MLP neurons of a small language model. Each row is named by its layer, matrix (up: input weights; down: output weights) and neuron, and shows model dimensions 0-127. Each number is 128 + 24 x the weight over its row's rms, rounded and kept within 0 to 255.
Before each neuron's rows, "fires in" lists the words (lower case) most often at its 100 highest values on Wikipedia text that the model never trained on.

fires in: "of", "inside", "on", "office", "within", "in"
L8.up737 [133  87 100 146 135 168 124 143 134 135 108 121 116 116 106 117 160 157 150 102 106 128  76  98 154 170 119 134 140 141 150 162 137 114 160 115 121 143 126 103 119 153 115 153 125  76 128 144 150 150 101 123 123 128 112 131 142 128 100 118 102 132  97 139 159 118  88 163 101 114 119  89  92 101 140 127 160 112 140  97 150 149 127 115 163 146 126 111 126 104 180  95 133 137 138  99 116 138 144 148 178 167 163 152 132 163  84  96 146 127 150 128 143 134 118  97 136 108 154 121 136 131 135 129 117  89 172  98]
L8.down737 [133 137 130 139 150  84 142 140 130 125  96 133 116 169 155 136 107 127 113 112 153 165 128 177 137 135 137  91 106 148 100 160 132 132  75 131 133 165 130 121 105 155 130  74 105 114 137 123 129  98 112 128 134 127 179 142 140 134 104 110 153 162 149 134 129 132 100  98 136 100 121 182 147 120  95 158 125 166 112 131 138 118 115 106 120 106 139 133 148 125 101 150 107 156 125 116 126 181 121 126  98 140  78 125 166 180 147 152 147 118 152 129  99 175 121 139 123 140 131 126 169 130 110 114 129 173 126 120]

fires in: "house", "death", "born", "utc", "census", "lighthouse"
L5.up629 [ 91 123 131 148  92 128 138 174 144 166 101  97 133 135  88 129 146 115 177  46 121 162 114 114 129 130 131  86 124 106 132 133 141 108 137 119 137 129  93 104 170  93  99 157 154 122 183 148 155 151  94 177 136 170  94 146 152 130 158 112  69 106 151 132 120 127 136 125 129 108  68  88 102 130 127 124 117 118 160 133 121 130  77 150 162 128 163 126 103  91 125 125 135 113 105 173 113 118 113 147 136 139 140 108 110  69 168 114 109  99 141 163 149 113 142 126  94 146 157 180 116 137 135 134 126  99 127 156]
L5.down629 [132 151 132 111 126  88 108  75  99 130 170 146 105 134 115 130 131 145  95 146 152 197 110 124 146 131 184 113 177 114 145 143 107 153 141 115  86 145 139  87 130 121 142 135 112 156 127 164 144  81 157 133 124  93 165  95  92 116 150 152 142 139 150 105 113 171 113 161 151 170 148 138 148 105 137 115 116 179 111 164 122 142 132 156  93 126 101 109 132 195  99 135 125 117 130 122 104 115 131 135 143 101 127 110 118 187 161 137 101 126 121 112 125 150 138 134 125  91 113 109  99 121 114 119 120 104 190  88]

fires in: "college", "district", "order", "transferred", "republican", "highway"
L5.up285 [ 82 115  96 153 110 125 126 148  89 169 116 126 115 117 106 159  80 114 123 132 116 166 139 134 134  95 126 176 172  93 125 162 130  84 152 143  93 115 135 140 142  85  83 152 156 135 123 136 106 136 138  86 106 135 141 120 146 115 185 156  84 137 138 127 155 132 186 178  95 105 139 144 187 140 132 154  76 101 139 140 132 145  61  87 151 152  80  89 125 140 128 111 141 141 114 156  99 128 157 140 102 106 107 138 135 127 161 145 107 155 139 136 112 127 144 116 105 138 139 138 123 135 121 136 115 109 121 110]
L5.down285 [151 172 115 104 113 120  90 177 117 121 129  98 125 104 111 132 140 119 144  79 104  86 150  96 129 178 156 140 117 126 127 130 107 119 142 133 125 175 201 128 147 138 133 111 110 128 171 168 136 161 147 149  94 151 107 109  90 117 137 146 118 141 155 122  99 126 131 116 126 109 161 137 100 155 130 124 181 152 114 161 148  95 147 136 139 150 139 170  74 117 125 106 151 105 134  75 164 139 120  99 133 142  91  82  98 117  98 125 136 125 119 133 149 118  83 112 118 129  73 183 170 148  79 139 111 142 135 103]

fires in: "bishop", "years", "research", "hours", "young", "year"
L4.up71 [136 147 153 118 137  90 152 132 136 142 102 152 128 133 116 155 159  85  98 117 164 149  98 111 116 187 147 102 113 161 152 102  63 141 120 138  99 114 147 120 101 164 105 159 134 180  72 147 129 145 110 122 100 162  77  95 124 146 126 104 141 120 103 119 137 140 119 117 149 115 175 114 134 146 130 136 157  92 130 122 133 136 116 101 114 174 137 149  63 140 158  92 151 133 116 132 146 147 150 165 146 163 108 157 121 129 136 150  75 144 132 132  97 105 131 113 110 103 134 116  88 135 108 155 165 122 131  83]
L4.down71 [155 148 182 128 156 111 109 122 116 167 111 105 114  75 134  71 118 138 101 181 114 168 120 135 145 104 120 128  99 143  85  71 101 119 120  97 136 146 115  90 123 116 187 142 130 113 108 147 141 113 150 101 105 107 149 124 157 148 113 156 113  85 148 150  99 121  88 146 155 143 126 101 177 141 149  82 162  94 109 125 132  93  96 134 108 131 150 100 125 102  89 124 136 137 175  67 144 139 120 111 133 124 123 145 109 144 123 136 100 141 140 148 141  91 144 161 123  67 136 106 119  84 142 139 129 104 162 173]

fires in: "since", "time", "years", "although", "due", "because"
L4.up637 [141 105 123  98 140 158 153 136 110 159 117 123 158 122 150 109 160 123 141 107 136 151 135 191 139 124 115 160 122 118  94 106  80 133 153 119 143  93 154 139 119 134 152 172 120 144 111 103  96 138 156 140 136 120 156  84 149 125 188 118 131 137 136 136 169 103 137 129 151 150 115 187 160 160 143 116 100 117 111 140 127 130 111 106  89 118 106 103 120  93 128 108 129 103 132  83 144 153 131 165 146  91  94 178 108 148 188 143 117 120 106 122 154 142  72 106 123 156 151 122  82 107 128  99 134 102 112 108]
L4.down637 [113 141  91 135 133  97 159 122 120 118 133 118 157  86 144 106 132 137 163 102 112 156 160 132  83 118 115 107  82 142 123 103 161 128 123 172 139 102 142 144 139 138 117 115 119 129 167 130 129 150 135 111 150 165 128  88 166 171 162 169 138  83 127 110 130 143 130  89 126 136 140 119 157  96 120 129 128  90 145  82 161 114 106 141 186 120 106 166 103 140  94  96 121 153 160 156  99 133 112 109 119 173 147 140 127 124 132 152 138 133 119 143 118 103 131 138 145 121 104 103 121 139 129 132 151 134 116 149]

fires in: "general", "university", "stadium", "killed", "defeated", "defeat"
L4.up386 [105 108 142 153 155 114 133 149 149 113 144  99 148 121 107 123 105 134 172 131 163 146 104 135 124 134  89  93  83 103 107 114 123  91 104 146 184  98 159 105 130 139 160 113 126 118 133 120 140 113 118 148 112 155 135 189 123 112 131 162 113 110 140 142 152 151 156 111 108 137 155 126  93 155 117 148 157 107  85 133 120 149 127 145 140 161 118 146 123 123 108 148 125 142 147 120 129  91 120  84 136  61  92 145 142 122 110 153 116 135 152 145 136 175 116 137 123 151 128 161 100 141 128 157 122 116  99  97]
L4.down386 [109 138  74 125  98 172 190 109 106 119 127 154 133 134 140 161 138 154 129 107 125 131 158 110 126  91 153 139  91 118 148 123 141 171 101 121 106 145 127 112 150 114 113 104 124 133  83 134 121 110 153 150 151 130 123  86 149 136 147  96 144 149 114 122 110 149  96 116 100 156 136 144 147 109 129 147 122 120 168 141 149 124 125 116  93 127 153 117 135 171 148 108 146 121 109 166  90 104 138 174 149 177 149 162  97 152 119 112 125 151 129 123  84  88 147 121 163  77 135  97 151 117 124 111 109 126 163 152]

fires in: "park", "research", "university", "san", "parish"
L4.up841 [122 138 118 131 113 108 131 118 110 130 116 115 135 120  75 166 132 120 137 117 148 128 163 124 164 155 172 109 103 125 155 129 107 123 131 185 120 144  86 130 153 132 138 135 150 135 103 171 120 102 142 136 119 125 145 141 117 129 143 104 139 122  85 142 132  94 125 127 131 122  93 132 139 146 159  71 137 144 119 147 132 132  64  99 119 143 151  98 121  77 167 151 122  77  99 144 130 106 126 137 151 139 108 140 127 130 131 141 128 157 145 174 159 106 116 123 124 139 127 163 178 104 170 134 151 113 111 111]
L4.down841 [143 138 117 138 121 118 107  83 133 136 127 115  99 105 155 133 115 150 152 169 149 126 134 127 143  99 102 138 116 146 132 161 132 119 105 161  99 136 138 147 103 127 114 155 113 127 145 151 109 121 178 133 143 121 117 140 126 171 138 137 109 134 177 178  78 136  75 141  96 128 130 104 115 153  99 122 102  93 169 117 133 105 114 128 152  91  89 139 140 143 159 139 152 164 124 133 117 114  98 152 119 129  98  99 143 102  86 158 122 138 112 132 120  99  71 173 107 117 107 172 131 174 111 127 139 169 157 105]

fires in: "second", "third", "population", "sixth", "fourth", "18th"
L4.up789 [133 144 157 113 112 147 107 115 146 155 138  82 150 123  88 133 116 142 125 110 137  91 147 153 110 184  91 102 135 185 128 144  64 115 117 125 120 127 140 115  97 142 174 127  95 113 111  90 124 124 148 167 144 131 115 140 106 136 153 161 148 123 172 128 102 118 103 132 119 109 135 109  91 122 133 127 118 107 157 146 149 149 169 100 139 128 139 108 104  79 134 153 117 116 140 138 156  82 134 131 161 147 150 136 151 132 131 133 119 107  95  98 124  67  90 105 112 147  77 117  77 174 144 142 119 136  97 110]
L4.down789 [170 142 131 131 163 114 131 131 152 133 144 161 133 158 141 130 123 161 113 155 135 116 161 112 106 123 135 125 106 125 150 113 117 169 157 119 161 148 144  70 142 132 152 144 117 118 146  72 126  97 141 130 126 144 149 137 121 139 118 129  75 150 117 115 160 138  64  91 130 138  99 141 140  91 164  90  84 142 133 135 154 125 129 120  70  99 165 115 151 147 102  98 153  98 131 123 147 144 107 156  99  62 131 120 115 147 121 136 164 110 129 165 106 143 174 108 116 164  65 122 146  79  80 107 117 143 180 156]